Part of a small language model's weights: LayerNorm before each block.
MLP neurons of a small language model. Each row is named by its layer, matrix (down: output weights) and neuron, and shows model dimensions 16-143. Each number is 500 + 40 x the weight over its row's rms, rounded and kept within 0 to 999. Numbers have three digits each.
A block is one neuron, or neurons of one layer that tend to fire together. After each block is what it responds to, as a language model described it from the Wikipedia text at the highest values.

L5.down370:518480513456533499462494400511511544499497475515470528465419494453453439506580540487503533466430410424501478407461495506507538475498476476517478501479454461464444493473528483418493507527533458561483529535587432471437491477520551495524496477441476494532470507527456482499507511487592509474512489527540497521491538496513522527455599521527542500532527559510544528466418555470482472501543
L5.down393:497474574507520500551494533525463490507588526449555395494464502482543458499457517482512606506519524506529524438534445559555445464430477496441478495472476483500451475558507527485486526576544461489524515551534573537441538527470508507442532536512548563464491495523491525543439469529498505519433467463483475516487496427442481526474537521548499516589469586471441473446496492472472511448515
L5.down787:424437495512488511458456537578419488573492515530439575543481527533506528503477437493522569487519517451480525539555477488463544484469474419508564457501534434476484546523460549509558490552533489515505512468511530479489507577440437508520493503526472485521498487470503485508473497430554509572470533531449583510487470527492438461495481498387496524492600508433503494566526567477473481458492
L5.down1407:467551494524475560418501530543458542473466458547541537508532455518498584406509513456489439575517486477525590465455507501523549468515584520421481433523505515475500441434543534515471517515509512499493546520557452482457524480481497493470524500530535506477530488470435561526402534516489518480512469517492462481457523509504490518493563530525498458475470527492487464439487546545505499524489
L5.down1657:486426500459485532534596435539535489546480468446503532511445458478530499504567433536544409581553550531445557485477482494495445491473462540488537568535513503518514495469469404508511497461487560545532569500516502413481499476490419443503552551478452546497473491587494515504602558531498524482473460501462522511486532439474486427514477496466526518531510558482526537509506594446520479526551
L5.down1669:565583535529442523450470455575475498526535499481500532526516523458439487459534437458538485448509484440595495495463513509527537482411430585486498524483537521587436525505456418443511537501570476529510420465481493537392494458489461555575568444443434576513446462526482499496456491446554543503530525562496429472466485526503479495483535455458461522518464552439501436516461581513537533535522
L5.down1747:483561515376529485460542539538457502459540448525509471503510574464556521423462546510481516449505501522429488431485509487526481504485480461454469412533545484483531537535563581509565555429422509475533474591548473451449507490507556612538494450523519553465429451502524446476563429475495483501432469495511499519495462550433484502510434474481494495481564562519561510550409564436495481506524
L5.down1818:505466377493507487561548554433540516486557479545472547485464413505459507533528485555567570447519500466486474523502521485491462480552508466506473546462501505555541469556440413492494433496465473522454515429430488468580471486452525538497525509536500537488439521477517496537453453545478535491443529473469523484440553498480553510511500566497456503466531532477514459502512533570545536460528
Responds to: Digits of stated totals. Digits, and the word "of", in numbers giving a total or count, often after "a total of" (a total of 47, 19 receptions, 16 goals), plus tokens after "Total" rows in tables.

L3.down4:467563500458501523572514504540533521586574505479490473489450541527459531531498549513497414566551486481439541409524477505466508579552507480598563432522473515476502431510499527441443482459535529466495498442524503583521466538477434478420531480515487471467552399506442530558518468497494521436562412554426491521512503507496556486466558606489528516493546531481458540495493480545543449525516
L3.down52:445495401483562537434424453505484486526491530537457472507493538502490500483431538476518463438478510449524425461504507441487460553509507544544490418524533451470458515491447466521447529455399474486529485505529504568519430536446567502426484530486498535460455480468490552606560513516515492511574464517543503541534511510494476528428527582476462566421542505486504466486531504535495487480495
L3.down421:552552479522584529485449502465536531512506519499539573497451491477515480435515450521504535461436545540530521431516456510505563440542508523445498524469499456477519433534463529501506482476465539493546538539550468482522471516402462478504454516448522424513472536506485529491444448532505521442479460523471546537440451506444465586543564499527489501526552534507420467500525520436507528559588
L3.down1360:493468452533441480456525420480474486490510450529540474481535563535454513533493502469522493474515460464537534468400460429477453529526478569427516494563497479515418511461486409512474499437446534489524560489474548547538552498509576494387506456520485527475478468452497512453503500501581485445522510493506510460502506483497438518489504543425477526477591545484413531556559494420428473498488
L3.down1416:436480494459506497474549478499508511555501421520494523546532609492530508490470452486549537487399521501497468519483551467505517468509566487514530503523482491492510488520446494500530375457530503498496484501467503487513435501514530433460495501486467467482572456488443476553500505491405595568459521508434559513470546537441528484484511460495540512492556535458441451581461558480530469534512
L3.down1578:488459481491517499471460504490506468551515469393457476529449481555493551557466510541601471518486548514474469525568522490490468536563550525543603486548516520482545472496520457489608483502452486542505514487515479501525434493550458538418525485488564458471466411543576459506507473582469475455465496487518555495527539491485437453560478452472477483503597577479580528551447489535505462470581
L3.down1592:539453503472447518511512448481519482567448533498462575461505503408516530490587454486492535501497531544524548542529484543562502539526527575468538486507521452542550523457536526477527455460447476577503522513555485424470528573549505502453495501445559516454526505497499463496509525495544513530521565457498521543498489466490456539480541428492578539421534535472520547556446482501519495542509
L3.down1929:498480435482536594501532498479477471459489436460504440509575513502534481497465475483528596462494501529502442582470512496486434551503513522520511436541505490406505514520502481484498524468430521517544505540494458498452488555500599472426448497449534521505506526459497551533491427521497490544474466450572531555545475443435512539462495579467545570548481589537446525518464494484525531428450
Responds to: Adjective and participle completions. Adjectives, participles, and their final word pieces modifying a noun, often after most, more or a hyphen: robust, out-dated, E-shaped, unlistenable.

L4.down1911:469452546536542596470469534583451512462491544495479488510523515523560524458497496524484444494495519477569495472449537455516480451482501490482518462474549463544489502495468538501407429483488474545487464519490583484468486512502511462489562466500492470496424520459456472453460543434544455490457550503499454411506515541467527503446509448531467514501568531412500495526433541489527540557520
Responds to: Quantity words before nouns. Fires on quantity expressions about to modify a noun: "of" after number/group/couple, number words and quantifiers (three, many, various), and digits in counts.

L5.down40:480459507410558536502500537506449475485446570566540462529449553553567500520499521555507463476540498520448538476510498482499437506481492482479486465467510465540483517559514469543468490443496558424484506534492490476493514553468488502536492582534506504499514526512482469575602489488513459513469466504487500506476436537425516502465502502415545555556568449514484500562534425511474498485448
L5.down618:499574509499525517522452557500433499477486521508535486572455446523495474542525508441524549535496492467507540430511574531492472555498446547546544523514416479575493509485499492509513493385471511488452531470463502494441538577526483510605545470496516494521438535594508507493499540538545516476453455462489444510432526494524514540490486502527548521488503458449524532488519468481491464505510
L5.down655:471520489385544419545451515519503560524439563524475460455510434452538447492474414501485497483419541518470490497545511511468457463541494527479533518474503536468481566514512503464543467444410596455555503521481553577494552518433419461527460520464529491551484493489524444487463452514520512515503499523516475533500471527467464510517487529482513451479546518521441496485545408429499470488530
L5.down774:602537517617512523479466479472417479536527506519495518514485457536479491468473518544473495556503487499550558505451499491514487486552505482544506522421515414548464517551471539506516445511482507507435406453492509514596534494486505541582504504497518522467454528456485531453496476544518512491485549573429481463474491565521442539498461488583524446534501540522516499536449432558518465578445
L5.down1001:491480554562471536500493513475511561515530532471541543476558564506479475504458524393483526506472504499502485468534477454482470438515495493439517486460482503498446492428545481545462433509468493419507496562463490507364515491499481458478471505510519458469544462501459448480442550475516493479544482465551434485517495480492511536525585491498453496542546519459442506490500513480502547446543
L5.down1449:503492521523585564477514476486489469507461518463491547507486450438515425455516528531526560580551493457544505481530491494479449433465491506603542475549537465592529416445481448457496489439486496454457540518447539483509503469545530504538541489509505483447508518459476463541523522501495481472512488371490514506460446465488403583495482534481529466484450483509442512478542537500467505544521
L5.down1572:499487469457444371502395537462535513521564496489562471473503444470501556480473417557510465535503579483416421455535468523514496501493528533499499516472512553549535521558499495503569488496573547436447561512495532478423485461529457484545498508541475477550413477496495530487504535444480455482525513488435520477519519534448486533488548495544446524591560518489476435558531463506527452472488
L5.down2005:443439526482502535520506560537522514397462460532437470532495445461504471493518486476498507503559503427517531491489585543464525478437557427533459510448487469436505505529483479464483462525544582481476516483513473482454506487506537490551560485497510544486498511489442505489474546507515457459527491534548561502448506504556473476451545518593588495517481477492489480542560488500448431487429
Responds to: Arabic al- hyphen. Hyphen after Al or al in Arabic names and places (Al-Nassr, al-Sharaa, Abd al-Ilah); weaker on mid-word pieces of foreign personal names and line breaks after name headings.

L5.down30:484509504434482506489504482447528521530500556418457501543506501542457446479461538545539513531510447461495488427439549543521427479508446475557504533475473484490529500557486439467505516510459489509465550466485502473493514521532513571386503461488568506507500542536560550502464542469502485545505475535519510507519550491488504526541456539476452543559519487486518489553543523568504486476535
L5.down272:532491453427495475518473495461451512459429489454487455519444462495464497495509568545486462519513443525532479519405516463469506499464467409474526464490449499497457539507503486589480514530518467483548563438510475518483534520495488475500441534574495393521547464516528443497427520411523589472509462496492533506569550459453478467536478537517495480491539483516501503556489520510460511518517
L5.down310:574514495365512453469507481557450497533470464468484430481573561441572573565485529479472486504510479505498484480461544622515542474509473541530511538496477500514511432505549457562533499465509528462530480508531528523501492504535488463486450434444470535436544497558446466372623460477536480421523517477517507536553533461472441519450507523575437518475648497528484445524559557555458474480482
L5.down1072:501429495503545478520483479515476548464518536459478460414473521500420517443457521486591550449495547543464494478545476569532539457450535514589448574434501497527399408569575539456477522460550526535534528521574521537453502472535528407491555464465458485487551466479516518529456463496534534444516614519452488496536482537513474461512413547509445514483552493537564511512467523466526523468535
L5.down1415:546562518481481526541509539514478384465531571518457521573559591466495543480504507478506457524537492429497454516493565497459453455412552414505457520409510478369463423517492433502515480494526532446493519467462486509490501476552458465429536498490475503480492542496492555490434520537564524511508513508525466548570512510465510524448495601507507508513492427485502524454463524544471484559438
L5.down1644:553505457360489475514523486467439471430518533450493487507526532518480448523572540479546503462490438515463468518489518508475473483538482502503556474419542523476493498539470542505546532516458488506541505541447530462439476462536425435339497500636553512577445494520543546454478499535489483504538473570507469492470479493489497503513549571488499537521604524460522526546481473568540471507505
L5.down1719:553484511418454500558518511524434529502498495453571436502501469400525528579499493495495412487532505449477430493513572526485484464536517570503523534495414534448466485537497576478468546528514509541560512458470581509497503482561495496526463516522479467556561514485482526494420468528539498468437530431560522554521477531565462506480465489500526511544526506487456405489571457507545532490477
L5.down1853:521529478399498464487573437428492563499465497483416476543523502471501527460569446526424446501465521524591480541482541516558462490522513517472542545484483595520543430468504471444502548466560466505476547505481543507503493492454544444358578484464488541531421480481540428464486506488426528572504527457443541509461541544520524441544437484510425511504506555514468507585436514526483486461429
Responds to: Line and row boundaries. Line breaks ending an infobox field, list item or paragraph, and the pipe opening a new table row, e.g. after coordinates or (178 cm).

L3.down151:497507497519489553515528472504507452489531506420504502517492480467550501532500549499520465518466516532517493443455533537473460474430471438531525535479511463501516446570522542534400502456513545465440523497502561444493464538535562506479541485493522480515522473435505557484452477500501518469455526528473577522508485472440565498461502599509514442533550441487503509534547475555535538547446
L3.down416:559495443404482521459504506523478543518522483486531483459520547527507469482573540537472487447511468471492495525534572501480549544472527588499469509500496473493493522527510473593487475477556557397471472484490537546545494591507508443455518551558486526511506478513423496513517537531427514509469583542509532536573451485584446560509491541463474457546506492535460480490483531553509494429491
L3.down531:496445502415526510502514485530491493504558465522506512466441503451494398505530561491461518557495486537507467504485595466426438466473513493472479472453484441507540502553516543492437482537533455416470525444537488466501520520427483476503526454519502520487547497528501482488451473487512587522555529551511505519535513514462510461510580564501545516486554498477485454537470505570506531516455
L3.down933:432451460466427591452508488525455432505538456451498545497481501516539517477467485474525456553537465487446466455440561471475481461474573493484478484535468579443548478468540445497506553531516529512495559476534503548516534535508534519420464451592498418581512489515430513488542500491529470539547480548548540514447510501471461491556491522500526492521482477485486524607510462492465482521466
L3.down962:500488498469447547544568557461482493503450561543511532474525435472572476530512526448501509520478515514594483457466552539487496467489518467577523523448469533532523426562538506465518522541514516466519562467491566439469495529543505431409463521547512515515529493506548532504441496524541516491461511545446533426489515462527454484521529549508460474514535512455483474514525481526553527495448
L3.down977:503472499360512480481546515486506500495495454468504447506546463518503473465529529558487495489514555509487569571543508520425516544529506483477520543481416460545386524511560488498542485528537458489533478486560578515508458565489501518425490516463497521471497455493530545481474556515619557490481512553518489407530516507455496461508482591540435522492472457555519421473492410555526492451504
L3.down1099:507447452416546478535477492495458491561554517514512469507476469495537484538585469550467485490452620435489592526455501425534526464537485575533504569467453539526442553467522390501547582468485490452641453473508508469550461501490543551324510501485497480559519495584455492537519577513503511472504445509567445459504548507416472512448524545502461526560603471395447521506483521506544545468528
L3.down1205:488498506431547532557485504534501545505469428455499472528461522486516538486487520447481413506391505483513467492565559584470465490506520455524516529447469487548449449554549508536452518553495492474446561582462443526501489537462583445560487523475431558459556549462483511494513435529521505470481483492511464446429483466431500488451532480554454564546512464553515478558455498571537515498462
Responds to: Paragraph-ending line breaks. Line breaks that close a paragraph or list item right after final punctuation, e.g. after "seminarians." or "touchdowns."; more weakly the final period or heading markers (==).

L3.down161:553547510469543447484466542518465496535540522517481525493538466552521490513470436484480555516492551503540520508488511574564418503505475487489516566489513497533520479606460517547468526526505589412500459535498508420478518526434558496472558526435505454472436495520421569475486469568553519455481421500502468479511569469517465505523514477432510471520532504514530536489479466518478513499578
L3.down232:530436475417523511521489430426559525496493526447539500491498492555448509584492509533477561421516458534527441504493551484453536510485483475504553508535526483516538490510541455457470485584449460410540502565474517531377465508522448535507516536508552547488480479511478509522472565457571547466494529446558465505466517543502527531498432468469445514507525469520494468504511526484513514521551
L3.down496:545490502551523522537514517532531517453550462521496468506465477476465438494518502488451414534508496567496477510523450389522552477459452552444529468530546508571565517542534492592527536484468539463599525487466487532482507565492501498493481498465511511490420470479498466569476493466469456450464495491406556478484496525476553518478496519485478466455515529533471512389488448455468488471544
L3.down620:533488486513553524488478515418470552526499462428429582514424529485513551469512500451488486454507531389497504497506473488439483454423550588537427551430505590478536515532557461465521463450528475498457477523546532506558466517451529523493497476531507484486471484511496398489452490539460452445521488448520483450523488509540568508454476553486463453427519486570447487559549567518499466451549
L3.down643:428497494565532487514500431424522471555477511451482567476510521482459507512486527454430504487454565526609403512436494525543548547491552456497492553470533515497478496510493481513511537502518533473546501521454519471432426489503522452495501433525430441551524522504538463535460431494596521478552416472452479502516530489478596546488520435519442437526511514480502495505494490474484442527477
L3.down1156:525513463448501562574484466550501521470474480472551502477492520460543473554558538512565589503534575478494458432517540520475521517503469499466504440504500570486527545513485386543516473505427504550491522511562570460441546493497514509485567439586527526409552523520535552540566522482551502433431512476585479506475479487486531476477533468465438469504524583420470537620477455518465484547503
L3.down1600:465429421466570547480508538529487540491523590501493522502490488515488498492503602536471509494484572480507374483459466408504375457470453517516475451494569527487413513498478459466523465568434579521581539456559538479435542484576456525483556554496428513445505453423495540509518420524535532475427500451536485481500484510458509503509449463487437512460507579449544492591520524494462516470556
L3.down1780:533480509394513486496448488510431551544444509547507465468498503506540547500497444548474527515490467580512505568518562476467534530526490525489517496533465547496461524493481560516436451567540553487586550530413494505460528486570421486504453520474452492490524565562498443505463510487484531456534536470572495481599546520495574480551419467456480507441550514504456471438455493503415520528504
Responds to: Inner digits of numbers. Non-first digits inside multi-digit numbers that are not years, e.g. the second digit of counts, percentages and amounts: 10|0,000; 2|98,000; 6|0%.

L5.down114:522573465525523510524478517476504544497480504469442491489456518509439454504486509484517491526561539546497524476466451527532504547514479582481473527504512551547478454511493548504498502471540524546491480460589499474480506507434461486576442489508526524500419508537477510527518487442535568463516453580500524547491509500606459457397490476531523502494428542515515452506504514498570488490487
L5.down305:476491477464536481556487568494543517517492534457489500524457606483514523517480542487548478472503581430479563481502561436532411442476539522512528563532532553534466423430461475484409578554544421544529467484497543549498557473536482618472501535433573553485499569489397527502465513532518489529505468511522508510514579552457493518513452586463512522443629498529419504430519527504498497489508
L5.down367:467470521531451495564531502507495468498506420490450490484523543422514577531528496466412552468530522547499568515441477495529480526441484514478522435451541437432494538565491544536480565484548512506488557618505413532472559455534464449425510449477537454493421469504570558477463517527481497441472493516515511477540474537530491531453503545464485505500519509495476505489528519540523502458478
L5.down458:443518462471447535549501464507511513511488511571508505540495425492528548442469435465550450446406520465500458499450516511505455547477584554483463579540525511571520534478396401490507558519512486518516486515526482518536466504552465538392566500530480416550561531469458475567499498525461488523486457443459531462514484524494493476532563454447564540509506492476494429498492436483516490522518
L5.down900:481480527484512549494502466503504484465481517449488472475434546482488560485469482476536463597523566543478472520585533546524535503470454466488568475476465517472480534469516550560449480592474399542507592516474473465439476508452523498487515514510470483533464522380537511522527541502480512469518516531525527508523431509491554556536505491514543494508537475491567485555589444516512496548444
L5.down1033:560542445473480481506513483440559498537484448483519518516547534501480489506432535503505481522495535572588562560499517525489446509518475476521454560540474538460490534494478570450448477415469486540601554544460478499494496465465492534485431512499430495451506504499480517551529484435560497553505453552539526521466498476502559490518481511575421543482534521486504513539482442476522486555553
L5.down1150:484474491512518521458556496525531515530513495507526445499465600532465494541477449486514532516396517482544461525535445532492511460511510476534469534518468547461462531493489572462472467541449523490569626490545477467558468501455503535484510403453513468438359504562495500485539524517479506449457443453561502497479551464457471576461412486560507520482574517536501509566495483509551512468510
L5.down1673:596591512480481521461504510504425501544473457521400551499489509510438474525460487459427515443506514494566464443521508475510510436501523464485449501549422489460523451479458519521475431510516504433509469522553438521492559480504514509456505480472499451525470444536499488466434511447497520516486495529432536463545445515505470530484456451501533519547496623484508512496513569457514506581511
Responds to: Post-article noun modifiers. The first word after an article (the, a, an), usually an adjective or ordinal such as famous, infamous, nearby, second, plus digits inside years like 1960s.

L4.down1481:500497485551430562562455540542508488463510503509567503448548594536493456425508506527484485492462506489508504573509459436535546457505603513521456530454498555555421539541520471498440429476537528480453561468547506445481459462495542536562442540465476589487583556482562456511438519434617524586525570469472483479554523464486511482427503515518518446521571536518435498499480528490526429523412
Responds to: Non-English name fragments. Middle word pieces of transliterated non-Western names in cast lists, rosters and tables, such as Nur-un, Cheol-jung, Al-Dossari, Samp-uṭa.

L4.down2044:500485434491451497497534498542497520470501530529507480570529485510560501535466514444523622527482468469461516493489495550530523508454513530474407436501585506470484455622482470545448505405485450472550484558530515510539508519505519458558522540507525486497469525502461532513509422496503462518490470570546451495441462565424449565417516469521494554467559452523484496445524523463487458567560
Responds to: Mid-phrase modifiers and connectors. Tokens inside a noun phrase or number before its head or end: and/or linking adjectives, prenominal modifiers, month names, digit separators (early and subsequent, January 5, 10,000).